config.toml
hidden_size = 192
num_key_value_heads = 3
head_dim = 64
hidden_act = "squared_relu"
rope_fraction = 0.5
qk_norm = false
attn_scale = 0.125
bias = "none"
init = "trunc"
optimizer = "muon_variant"
learning_rate = 0.0098
schedule = "wsd"
decay_shape = "linear"
final_lr_fraction = 0.0
train_tokens = 236400000
MLP neurons of a small language model. Each row is named by its layer, matrix (up: input weights) and neuron, and shows model dimensions 64-127. Each number is 128 + 24 x the weight over its row's rms, rounded and kept within 0 to 255.
Before each neuron's rows, "fires on" lists the tokens most often at its 100 highest values on Wikipedia text that the model never trained on.

fires on: " =\n\n", " ", "\n\n", "-", " M", " ("
L10.up294 [125 137 160 136 121 108 147 106 150 142 127 118 110 102 159 166 104 113 139  84 135 150 150 143 129 144 140 171 153 130 118  98 119 147 119 162 135 137 206 118 178 107 139  72 108 121 120 145 125  88 124 101 153 134 124 127 152 127 169 172 120 172 135 142]

fires on: "y", "ing", "ur", "al", "ion", "ew"
L5.up716 [127 112 118 109 114 107 109 160 160 138  97 157 112 163 139 142  83 112 127 118 149  89 138 144 121 171 110 129 136 158  92 135  77 126 120 128 128  96 117 170  88 123 125 138 125  83 133 170 134 107  93 149 157 130 136  87 145 132 123 117 149 116  98 176]

fires on: " s", " Cl", " cl", "l", "c", " ass"
L10.up658 [152 145 139 140 113 158 118 115 140  76 125 124 126 101  99 135 105 157 128 154 128 116 111 141 167 122 149 138 140 115  97 120 132 122 136 107 116 167 125 127 121 149 180  98 124 129 160 169 103 128 133 109 120 149 159  74 140 118 125 124  90 181 127 113]

fires on: "e", "ation", "uk"
L2.up216 [158 142 152 124 114 104  94  98  87 152 148  91 152 101 103 133 124 122 134 130  73  92  98 153 123 147 120  93 165  75 166 105 102 150  85 137  94 132 157 132 122 139  88 168 108 117 105  91 108 127 110  97 116 138 130 111 110 163 124 160 136 147 105 114]

fires on: " ", "\n\n", " b", "T", ")\n\n", " ("
L7.up209 [195 127 124 162 158 156 126 148 129 124  94 128 133 136  68 147 135 113 135 119 173 116 144 126  71 160 108 137 123 144 141 150 132 152 149 145 137 171 105 114 145 146 115  94 152 159 101 131 133 124 160 106 135 108 130 157 110 178 153 132 151 125 119 143]

fires on: "is", "en", "iz", "j", "x", "ion"
L6.up705 [156 122 121 159 134 109 101 127 120 157  80 152 118 138 102  84 118 172 166 101 125 134 127  73 127 124  88 100 130 121 132  94 100 151  98 134 115  79 155 171 137  85 130 110 165 110 100 157 133 143 138 118 174  81 114 138 174 112 144 106 112  87 198 127]

fires on: "ank", "h", "oy", "il", "ain", "ark"
L6.up64 [ 86 145 115 142 139 169 114 112 168 121 161 141  96 110 134 125 111 111 132 149  98 123  83 118  90  89 130 101 106 106 122 137 120 133 159 153  84 150 157 107 169 130 152 150 110 133 107 126  96 162 128 126 148 100 143 136 100 144 115  84 133 164 130  84]

fires on: "o", "-", "so", "io", "es", "a"
L5.up309 [103 175 124 127  84  92 116 136 153 127 111 136 185 137 156 110 117 141 161 115 106 122 147 136 121 137 128 116 100 122 108 137 124 128 175 145  71 116  84 120 172 145 149  45 114 163 130 121 119  96 160 110 136 118 131 136 149 115 162  86 165 160 119 147]

fires on: "ess", "ot", "ol", "t", "k", "or"
L5.up53 [165  98 119 118 166 112 129 111 134 128 152 133 117 128 137 148 142 149 120 110 128 114 124  55 122 113 139  96 133 169  91 157 117 159 107 125  73 137 110 137  97 120 102 152 132 140 177 145  81 154 165 107 124 175 159  71 125  97 131 132 110 162 118 136]

fires on: "ot", "ain", "ab", "iss"
L6.up534 [114 108 103 116  94 141 105 129 151 118 123 150 156 109 119 127 118 113 131 159 146 127 135 103 139 140  92 104 144 110 143 105  88 134  81 100  82 122 157 138 108 127 129 133 132 114 134 116 123 127 183 100 106 120 138 116 122 116  96 135 111 100 129  72]

fires on: "en", "le", "u", "er", " N"
L10.up23 [149 149 115 131  89 142 123 117 135 139 124 113  82 143 126 170 119 134 182  43 125 104  70 128 107 116 141 149 156 129 106 110 134 111 122 133 125 107 122 162 172 132 108 105  94 124 112 115 158 162 129 114 106 108 146 150 101 125 175 141 139 151 117 123]

fires on: " D", " J", " R", " E"
L10.up418 [135 114  85  94 156 116 127 118 133 139 161  89 120  96 123 176  85 165  80 115 113 142 172 152 165  87 145 138 114 112  76 153 147 135 121 146 149 121  82 110 136 141 123 108 104 142 120 138 112 155 155 132 123 135 119 131 122 139 135 109 118 124 195 148]

fires on: " work", " play", " film", "ook", "ish"
L2.up713 [140 145 111  78 127 175 157 135 126 139 165 144 126 142 143 198 116 125 103 153  95 103 150 112  83  89 176 175 122 123 142 103  96 102  78 140 109 128 143 130 105 147 144 137  94 109 122 149 152 165 154 102 130 139 103 153 137 119 100 131 114 164 106 127]

fires on: " Th", "w", "ou", "h"
L9.up704 [127  95 115 118 124 164 161 140 148 165 150 116 112 137 135 106 115 145 107 128 118 142 109 139 159 124 106 165  99  85 115 106 121 185 133 148 119 154 152 123 116 117 167 124 118 100  72 143 143  75 187 152 102 122 105  77 161 117  92 158 108 152 179 133]

fires on: "t", "m", "re", "c", "ou", "id"
L9.up128 [126 154 119 129 128 162 132 133 151 134 161 164 158 132 147 126 153 131 121 121 124 141 123  76 114 122 149 136 127 123 114 109 109 128  96 139  82 132 139 131 128 111  86 147 120 109 169 114 182 110 158 141 102 124  89 103 141 140 111 132 133 149 176 148]

fires on: "it", "age", "n", "or", "if", "e"
L2.up505 [127 101 135 153 126 118 130 111 179  88  94 141 122 173 141 132 137  86 144 162 110 180 153 125 155 130 140 140 126 112 118  93 120 118  96 165 129 100 143  78 123 100 131 170 137 114 138 109 150 156 133 113 162 145 142  93 112  92 134 140 121 164 121 113]

fires on: "ly", " to", " not", " also", "ever", " bec"
L10.up192 [124 148 128 139 109 156 147 115 147 108 174 162 149 146 145 104 122 123 153 119 123 176 100 123 174  84 129  69 141 134 102 119 135 126 175 162 133 148  99 128 153 112 147 150 121  78 102  70 106 143 128 133 113 152 131 152 148 128 136 171 136  89 118 150]

fires on: "y", "ent", "en", "ost", "te", "om"
L2.up491 [147 101 143 139 126 167  70 159 137  96 143 163 130 176 135  95 110 130  85 116 164 110 122 145 145 126 120 106 142 118  91  96 127 150 121 133 124 134 135 109 121 181 143 110 123 139 143 138 147 102 146 124 103  78  77 158 116 163 152 142 171 131  86 167]

fires on: " m", "m", "ar", "al", "or"
L10.up318 [109 144 121 139  92 137 134 114 138 130 170 147 118 100 179 138  97 147  99 129 111 102  92 150 183 119 184 148 183 141  99  98 120 126 160 113  97 101  88  84 167 120  87 158 140 121 139 105  99 132 141 139 147 113 122 104 165 124 143 124  96 104 104 154]

fires on: "s", "k", "p", "j", "z", "ter"
L9.up675 [120 133 134  88 123 139 163 157 152 125 148 164 134 139 112 122 154 120  96 133 128 119 110 159 117 116 109 107 150 152 114 129 113 126  75 121 110 113  94 135  84 146 175  94  95 116  93  98  79 137 130 120 142  77 106 162 123 141 105 156 127 136 132 148]

fires on: "g", "t", "if", "d", "-", " sec"
L7.up142 [108 126 113 132 126 170 128 127 152 134 123 125 157 157 141 125 114  89 116  93 148 101 159 177 120 168 158 137 136 119 107  97 149 129  82 142  63 165 139 128  97 138 150 133 145  97 144 116  79 123 130 148 136 121 112 118 106 109  91 137 108 101 143 112]

fires on: "\"", " Th", ",", "hen", " that", "h"
L9.up427 [137 115 128 143 170 131 167 149 120 152 161 102 133 101 167  96 142 166 102 120 120 167 144 119 137 112 115 102  83 123 109 107 145 138 127  88  98 164 176 128 157 122 127 155 110  66  86 128 106 100 137 153  98 128 105  88 147 146 113 115 122 151 131 125]

fires on: " c", " e", " cons", " C"
L10.up139 [155  89 131 122 148 101 181 169 124  72 154 115 111 106 138 100 153 134 154 136 123  91 142 120 192 132 106 140 121 103 154  86 116 105 165 155 110 130 151 133 139 125 131 107 124 157 153 111 154 126 161  76 127 131 114 157 141  96 110 132  70 181 157 112]

fires on: "es", "s", "o", "us", "id", "et"
L6.up759 [135 173 111 145 113 135 141 124 115 126 120 103 184 160 116 132 118 128 174 101 142 150 159 112 121 147 108 147  98 139 119 119 119  87 106 162 130 102 121 128 160 121 161 165 149 120 130 119 156 144 128 130 111 169 144 162 160 100 112 157 104 138 127 133]

fires on: " T", "T", " (", "t", " at", " h"
L10.up765 [155 119 133 184 140 130 119 146 145 111 108 105 140 101 126 140  92  78 126 137 156 135 153 117 106 148 129 106 124 149 136 119 111 117 115 128 110 123 124 160 117  96  98 159 128 196 140 111 148 147 166 111 133 146 123 137 159 176 117 157 154 117 125  98]

fires on: " that", " which", " who", ").", "in", "ough"
L7.up497 [ 98 142 138  94 138 134 101 147 130 113  97 117 148 111 124 116 118 152 134  95 135 106 139 119  69  99 140 134 105 161  90 115 129  95 120 121 127 127  94 141 138 133  98  89 147 178 109 113  65  81 128 113  77 137 107 102 126 112 140 106 114 111 124 134]

fires on: "z", "al", "is", "e", "o", " not"
L6.up579 [ 94 124 139 192 154 105 134 121 139 135  77 166 115 128 132 132 104  81  76 161  93 118 190 159 143 141 122 144 161 138 105 125 106 173  66 143 140  97 144 175 103 135 144 154 122 126 163 107 122 106 181 122 123 124 149 179 130  87 146 121 117 156 180 131]

fires on: " on", " in", " at", " for", "out", " over"
L6.up744 [113 116 115 109 168 133 148 112 127 159 115 149 150 139 154 101 112  87 127 170 111 100 118 131 161 149 130 171  97 127 140  83 107 156 104 134 112 107 133 119 117 155 137 126 122 121 118 152  49  89 153 150 126 141 136 141 165 134 117 111 158  92 106 124]

fires on: " f", "ou", ".", " c", "re", " th"
L10.up457 [124 123 150 124 124 122 133 140 140 154 106 154 116 142 142 120 157 106 154 124 130  93 169 104 167 116 138 123 128 141 115  88  95 112 150 137 121 128 123 124 160 136 113 150 116 162 143 133 181  91 166 104 142 127  95 115 148 150 100  91 142 144 172 131]

fires on: "ed", "ing", "es", "s", "le", "ap"
L7.up537 [122 183  94 143 148 154 142  97 139 106 124 122  83 120 115 175 153  85 164 162  87 114 144 147 149 201 154 115 125 141 105  96 152 123 167 132 105 117 116 151 177 130 137 174 162 127 134 117 161 154 168 146 158 156 157 133 101 142  92 149 154 118 164 124]

fires on: "ot", "il", "ail", "ine", "ain"
L2.up163 [132  99 105 167 112 179 131 146 146 105 126 165 104 130 154 123 101 105 119 140 172 103 139 124 144 108 132 123 130 108 113 126 114 143 119 149 106 122 163 125 172 143 143 138 117 142  93 134 138 149 133 141  95  91 135 120 137 103  91 140 131 133 113 115]

fires on: "e", "om", "i", "ion", "y", "ition"
L5.up116 [188  85 158 139 117 117 111 147  95 125 128 141 143 121  99 138  86 132 143 112 169 117 126 149 113 136  91 116  90 143  97 124 124 112 127 131 156 122 139 148 111 132 101 128 148 115 120 137 188  81 142  80 120 107 121 115 151  97 130 139 132 116  89 170]

fires on: "s", "es", "ations", "ions", "ings"
L6.up748 [172 155 136  97 153  97 133 153 125 177 109 124 131 148 133 138 115 120 160 145 126 116  98 144 146 146 117 131  93 116 127 148 159 115 147 138 143  65 136 144  88 128 117 114 102 149 117 133 155  85 134 144 135  80 136  98 136 114 125 109 103 135 169 114]

fires on: "o", "i", "ra", "ri", "h", "eng"
L2.up359 [ 96 128  90 162 113 113 114 155 186 156 118 101  97  94 121 110 135 103 144 112 110 130 151 153 109 141 138 111 158 116 131 158 135 124 136 167  92 154 140 137 123 160 101  91 146 149 102 111 132 123 108  85 118 135 102 143  82 106 108 118 114 133  97 143]

fires on: "r", " ", "g", "est", "ur"
L6.up207 [103 154  89 174 158 141  95  82 148 164  99 154 137 130 113 130  81 126 114 132 158 134 160 127 140 153 121 151 108 119 125 139  99  64 117 128  84 122 137 121 129  99 168 113 115 132 162 156 157 141 104 131  92 130  95 132  72  90  96 128 114 129 109 148]

fires on: " ex", "x", "ex"
L10.up746 [122 164 129 136 153 117 121 124 130 164  74 153  98 166 106 100 118 154 161 150  96 112 140 151 128 115 153 135 132 122 146 116  69  90 178 121 100 119 139  97 123 116 131 106 128 168 110 126 142 119 133 109 104 150 102 106 114 125 114 115 162 138 113 206]

fires on: "The", " The", "ain", "ab", "ith"
L2.up646 [155 125 109 113 117 128 111  92 168 107 122 137 134 104 118 163 100 129  85 163 119 135 168 127 186 129 106 156 138 108 111 119  80 114 115  97 101 139 127 100 135 148 133 130 107 122 115 117 137 147 153 112 126 127 146 139 187 130  68 135 147 106 119  85]

fires on: "age", "L", "ion", "er", "am", "or"
L2.up425 [118  76 124 169 102  90 121 136 139  80 110 102 160 170 143 137 143 106 143  80 142 169 122 124 143 129 132 143 141  88 122 134 173 125 118 108 112 108 123 127 116 135 123 155 177  78 103 104 132 122 124 109 125 111 132 132 141  93 110 130 128 134 131  70]

fires on: "r", " acc", "ce", "if", "am", "ed"
L6.up456 [148 118 118 151 128 168 103 134 143 163 117 108 125 112  78 171 109 136  96 115 142 138 141 139 132 143 157 146 127 151 133 138  82 161 168 114 138 117 112 125 123 141 116 113 124 139  87 163 145 131 150 136 160 119 140 116 119  95 108 168 124 114  90 161]

fires on: " c", " s", " C", " S", "p", " j"
L9.up382 [116 149 142 116 143 130 156  65 124 137 141 168  96 136 134 125 123 106 155 135 131 118 151 108 122 137 112 128 139 157  86  79 195 123 133 143 149  97 143 132 166 109 128 145 167 167 145  91 146 114 142 136 120 163 131 118 112 104 112 158 148 162 121 115]

fires on: " as", "s"
L6.up525 [152 122  99 121 143 161 171  87 122 110 121  88 127 126  93 140 177 139 128 199 133 113 159 125 159 136 149  84 141 155 114 126 141 100 162 134 131 133 125 128  87  99 182 180 129 103 118 123 117 138 160 135 139 133 135  59 113 100 116 134 131 117  88 138]

fires on: "|---|---", "|---|---|---|---", " one", "ot", " is"
L9.up62 [132 114 136 165 126 108 152 138 138 177 134 114  92 103 147  81 146 128 134 128 150  97  91 126 121 116 145 132 150 154 141 146 142 132 121 153 107 132 115  96 132 121 122 157 114 127 113  67 127 113 168 170 112 115 121 163  80 119 154 177 121 129  89 179]

fires on: " Bl", "l", " Cl", " Pl"
L9.up159 [164 176 103 158 118 127 113 143 133 146 133  89 160 116  91 157 122 181 150 167 149 162 125 130 189 143 171 158 139 148 140 116 109 137 138 132  73 160 129 123 138 138 118 120 150 119 127 122 105 129 103 114 106 160 114 141 109  89 130 133  89 119 127 103]

fires on: "o", "H", "le", "og", " H"
L6.up638 [166 127  81 165 164 163  97 107 156 115 136 144 159 139 131 117 108 154 132 152 112 149 183 123 109 127 132 137  80 122 100 128 118 136 147 135 174 131 122 142 107 109 125 114 166 136 115 145 125 131 118 120 141 132  93 105 147 129 150 129 131 138 126 121]

fires on: " app", "est", "ep", "pp", "p"
L10.up370 [137 117 133 186 104 153 142  91 148  94 117 129 139 118 133 148  99 117 165 152 138 120 166 121 150 124 132 116 109 123 102 131 160 131 160 112 139 121 143 150 119 120 156 119  81 136  91 108  97 145  97 138 152 109 102 144 153 100 126 122 104 137 161 137]

fires on: "an", "or", "r", "ar", "ian", "o"
L7.up271 [143 129 143 161 105 145 101 116 128 116 116 143 134 137  97 145 100 160 131 151 136 168 104  98 118 100 150 127  94 134 129  77 148 121  94 148 112 142  99 109 137 161 107 160 150 124 141 167 152 150 120 111 129 196 165 124 111 144 157  84 139  91 116 114]

fires on: "f", "p", "ter", "s", "age", "o"
L7.up544 [116 127 117 137 117 125 157 113 126 123 127 161 137 167 127 123 114 101 100 175 121 111 169  90 151  85  85 139 110 157 117 104 148 108 109 154 100 122  93 169  74 180 183 102 129 124 166 128 134 112 142 138 162 107  99 167 176 164 107 131 129 138 139  90]

fires on: "o", "im", "ason"
L2.up605 [144 177 134 121 100 142 122 148 113 118 102 152 169 138  99  99 120 124 197 131  81 152 146 121 108 113 123 143 110 154  87  92 146 108 117 127  58  91 121 128 109 143 125 122 107 126 113 150 166 120 105 114 129 162 146 136 164 141 158 121 144  98  90 137]

fires on: "ou", "u"
L6.up622 [127 164 132 131 113 140 134 168 138 157 134 115 120  90 100 134 107 136 173  91 112 103 165 148 142 149 167 125 124 121  72 111 134 117 109 127 122 125  90 148 135 133 123 115 115 151 113 131 121 175 112  89  90 157 136 138 125 102 149 107 159 104 123 141]

fires on: " the", " part", " it", "end"
L6.up140 [120 102  96 131  82 123 128 104 114 130 112 116 101 145 130 120 109 188 158  96 121 168  92 152 121 126 114 171 141 123 143 145 101 173 129 143 108 150 154 162 102 121 104 146 144 115 102 109 119 102 130 142 112 116 106 142 135 128 141 132 123 130 107 137]

fires on: " S", " H", " res", "res", "es", " s"
L9.up522 [117 143 124 104 120 126 163  79 166 124 146 146 142 125 144 144 117 118 192 118 112 120 156 128 117  99 121 144 155 188  90 115 116 159 140 140 165  97 109  98 134 126 126 142 133 158  99 103 134 126 153 111 153 103 135  83 118 128 128 162  97 157 113 141]

fires on: " J", " S", " ", " D", "enc"
L9.up501 [109 140 118 112 161 130 107 148 165 167 168 112 138  96 125 157 116 136  76 101 128 144 143 125 137 161 120 131 131 169 104 115 121 123 132 128  99 122 121 125 154 158 142 126 106 105 126 148 116 156 125  88 113 111 110 125 141 137 123 136 143 134 127 140]

fires on: "s", "ing", " C", "es", " c"
L10.up703 [150  87 131 147 117 117 151 124  92 123 141 109 146 136 119 156  83 150 118 168 121 104 121 162 159 136  84 104  97  67 142 127 126  93 144 129 141  85 147 136 127 140 112 125 132 190 135 154 114 119 152 140 148 112 140 146 107 152 117 199  94 145 164 123]

fires on: " ad", " Ad"
L10.up679 [158 100  84 128 117 140 133 106 122 148 149 168 118 106 144 130 169 137 186 105 129 140 155 129 128 164 140 163 137 117 102 151 133 147 117 111 110 104 105 128 160 110 124 133  99 162 130  92  93 158 182 136 131 131 105 168 168 140 108 132  99 153 118 129]

fires on: "im", "ver", "ed", "um", ":"
L6.up380 [123 138 116  72 135 160 128 100 140 157 143 141 102  98  77 159 125 146  72 161 111 123 133 108 138 143 117  85 105 100 144 100 139 126 111  79 155 109 108 123 153 119 108 111 141 186 138 105 151 107 131 114 117 125  90 116 158  80 128 104  99 149 156 134]

fires on: "t", "l", "u", "or", "g", "as"
L7.up353 [154 130 128 150 128 115 124 113 137 133  96 143 174 181 140 140 143 105 152  65 134 109 129 118 143 173  98 114 127 148  88 160 132 105  79 125  89 161 127 134 114 120 115 118 144 164 175 133 107 118 138 128 125 104 139  94  98 110 103 126 137 127 134 164]

fires on: "f", "ut", " ex", "n", "er"
L5.up549 [117 154 105 131 170 128  97 151 182 146  79 160 141 131 149 112 148 136 117 125  91 115 138 127 118 108  97 157 121 132 152 123 100  90 136 109 152 135 162 162 159  97  93 134  87 142 138  81 141 135 132 129 113 161 105 111  97 142 111  79 133 110 134 119]

fires on: " |", "|"
L5.up708 [137 158 138 105 101 133 123 181 180 124  89  84 105 161 149 159 105  97 123 140 101  93  81 126 105 132 112 166 116 105 132 135 134  85 138 100 145 134 129 135  82 104 101 134  89 125 112 117 143 117 135 174 123 183 116 136 140 130 122 105 159 104 129 155]

fires on: "o", "re", "ri", "i", "hy", "ed"
L5.up740 [100 113 131 133 146 100 116 146 131 133 123 159 138 151 162 115 114 136 133 130  82 137  91 115 143 131 133 125 151 103 108  72 142 142 111 132 123 116  76 136 118 140 124 108  83 158 168 117 204 130 152 116 135 130 133  97 112  74 129 161 114 128 146  86]

fires on: "z", "ames", "o", "as", "ry"
L2.up438 [177 174 153 124  99 127 137 142 126  86 129 139 171 157 160 124 140 139 114 146 112 156 135  96 117 131 152 102 136 129  86 145 147 136 125 116 128 134 118 157  91 115 130 128  84 129 149 114 140 131 109 134  98 142 143 198 162 115 117 133 146 148 140 117]

fires on: " ar", " d", " Ar", "v", " th", " ab"
L9.up446 [105 149 130 162 147 127 114 133 131 107 139 129  89 119 105 105 139 122  90 162 132 144 146  98 156 185 115 162 109  98 113  99 126 107 102 149 126 112 132 113 169 134 109  93 136 137 119 119 117 125 120 115  94 106 139  78 121 139 127 123 149 138 139  98]

fires on: " de", " Re", " d", "ers", " R", " des"
L10.up149 [101 123 138 115 126 106 129 111 126 171 113  97 116 121 108 109 152 129 115 135 131 108 160  97 133  95 127 135 105 136 136  78  97 119 152 114 122 102 103 127 116 110 124 171 154 139 125 122 143 144 141 111 155 176 139  93 139 155 174 182 176 130  94 154]

fires on: "t", " in", " on", "c", "g", "or"
L5.up569 [165 127 145 130 190 174 161 146 148  98 140 127 133 175 155 135 111 107 117 125 119 117 145 105 165 188 131 149 131 114 125 118 120 140  81 178  80 105  92 125 105 134 114 152 128 135  94 100  75 132 123 164 147 133 130 132 158 127 136 147 149 141 159 157]

fires on: "r", "ition", " cont", " a", "u", "est"
L6.up714 [128 101 114 152 143 137  98 119 117 127 120 148 146 102 127 139  84  82 158 112 141 141 115  87 161 157 152 112 136 113 116 135 121  91 102 108 107 123 149 128 155 125  98 119 118 129 127 122 140 146 104 103 109 137 131 147 146 105 160 133 111 134  90 119]

fires on: " that", " wh", " which", " th", "ich"
L7.up752 [ 99 132 133  77 133 153 113 118 131 153 102 106 149 114 106 135 132 138 102  81 123 138  99 130 125 100 112 120 131 164 109 106 136 105 145 152 118 133 137 139 148 140 120  88 155 164  89 167 113 104 128 153 107 116 120 144 132 109 104 109 121  59  66 104]

fires on: "l", "em", "am", "own", "ir", "ar"
L2.up387 [194 139 112 116 125 137 130 212 142 112 145 119 147 112 130 130 117 120 134  82 131 143 120 156 147 188 133 144 198 145 110 142 145 127 125 142 137 115 130 151 146  98 137 109 168 153 122  95 104 163 111 124 143 144 126 163 154 135 134 109 121  99 125 126]

fires on: "7", "if", "h", "'", "aw", "wo"
L5.up556 [162 154  92  87 116  97 133  51 126 159 126 150 134 113  92 176 155 146 121  96  97 151 118 127 103 160 134 149 134 154 120 117 127 124  89 181  94 155 139 127  83 163 118 118 156 113 127 152 126 113 102  90  97 165 119 144 148 131 135 121 112 152 126 155]

fires on: "us", "use", "h", "ary", "os"
L2.up515 [ 99 137 170 117 157 142  72 119 176 144 152 122 157 157 125 145 147 114 141 121 124 137  81 107 135  92 124 107 165 120 155 104  96 114 128 149 109  77 157 159 150 158 110  90 138 135  98 115 150 132 165 108 150 133 155 142 119 153 147 141  75 155 115 130]

fires on: "v", " |", "n", "m", "z", "k"
L9.up432 [122 123 139 112  94 122 140 107 158 156 175  95 134 132 114 125 121 137 103 140 149 148 154 151 114 119 120 102 125 140  95 137 131 157  80 124 130 122 155 140 114 116 167 104 125 123 127 128 120 125 128  92  92 111  65 121 131 143 122 106 106  90 116 151]

fires on: "t", "|", "r", "iv", "ant", "n"
L2.up170 [135 131 164 111  87 110 123 134 161 160 103 102 123 177 160 126 169 130 103 105 122 105 128 106 106 162 155 126  90 118 147 122  69 136  77 137 124 129 153 113  96 102  85 102 118 101 103 147 158 123 135 137  99 183 115 131 126 119 162 146 116  99 138 145]

fires on: "v", " f", " first", " a", "er", " cont"
L7.up415 [138 113 114 139 132 153  97 120 122 126 117 125 120 113 165 131 101 125 130  95  83 142 159  75 171 173 145 139  97 131 134 128 114 150  97 104 119  82  97 176 192  80  99 134  94 127 147 107 106 111 107  72 102 109 110  93 118 171 166 153 156 117 130  99]

fires on: " w", "s", "od", " h", "id", "g"
L9.up93 [114 103 131 195 129 153 138 149 143 158 150 153  99 146 160 108 121 121 102  72 117 125 103 118 136 151 124 153 131 124 122  93 151 158 116 112  85 113 113 119  98 128 138 104 119 147 110 146 143 145 153 191 130  83 136 151 115 149 123 119 159 134 113  96]

fires on: "m", "e", "av", "ri", "iz", "is"
L7.up167 [127 134 149 137 149  98 127 147 108 156 144 127 112 149 117 118 158 137  97  96 143 158 110 128 169 114 135 122 129 130 107 128 125 151  92 179 138  63 142 126 126 168 119 105 153 112 151 129 153 130 170  85 147 107 144 119 132 105 155 120  95 162 195 137]

fires on: "ap", "e", "os", "ra", "ro", "ot"
L9.up684 [176 138 147 160  79 138  97 146 122 127 128  78 167  97 106 129 155 142 123 119 119  63 136 168  93 137 137 161 199 114  92 129 105 112 155 120  90 139 156 116 127 138 103 112 134 106 118 125 130 144 137  99 173 137 107 143 159 119 127 176 119 151 148 125]

fires on: "i", "h", " pl", " E", " M", "it"
L7.up399 [137 138 168 152 104 127 132 131 159 138 129 139  86 115 109 157 113 106 103 141  98 144 133 131 142 150 139 110 157 109 154 157 167 119 113 112 134 130 148 123 123 164 160 127 121 148  93  88 172 121 142 136  95 119  68 140  82 134  99  99 114 111 121 127]

fires on: " p", " ch", " comp", " ad", " le"
L10.up229 [172 107  96 104 122 153 134 129 139 104 128 115 122 169 129 132 174  98 165  98 100 110 161 120 132 134 129 171 184 117 112 161 138 108 135 119 158  74 123 118 169  73 114  99 108 110 127 139 124 132 151 165 142 164 150 139 153 130 116 117 150 155 140  70]

fires on: "im", "il", "I", "r", ":"
L6.up723 [119 141 116 135 138 126 101 161 138 128 131 157  86 123  88 129 122 117 118 158 155 130 118 124 122 133 140  90 135  84 143 121 116 110  97 127 154 117  81 129 139  93 124 104 141 138 165 140 179 111 130  41 131 153 130 131 133 164 127  83 109 127 162 133]

fires on: "ly", "ar", "y", "le", "l", "á"
L5.up598 [171 169 153 124 102 119 119 171 133 103 160 171 143 137 149 136 100 152 153 126 116 112 127 137 149 166 144 145 143 166 140 113 143 109 142 113 144 116 132 115 104  97 104 118 119 135 113  73  97 128  95  93 110 131 122 157 107 156 135 152  87 119 103 106]

fires on: ";", " |", "|---|---|---|---", ":", "r", "."
L10.up507 [117 139 139 116 100 196 123 170 167 128 122 133  68 126 128 136  98 126 125 108 131 133 143 149 138 157 154 125 122 124 159 161 134 166 117 135 157 175 125 128 116 139 129 130 140 172 181 102 132 148 184 129 104 126 130 101 141 131 135 164 113 113  97 167]

fires on: "-", "in", "r", ":", "on", " |"
L6.up489 [ 93 175 152 139 122 150 144 103 134 148 133 136 111 153 142 113 124 135 152 100 128 163 153 149 127 181 155 119 134 158 119 120 139 135 124  94 167 147 130 149 125 126 114  59 129 154 148 125 150 139 151 121 134 103 109 108 150  74 165  98 125 130 117 145]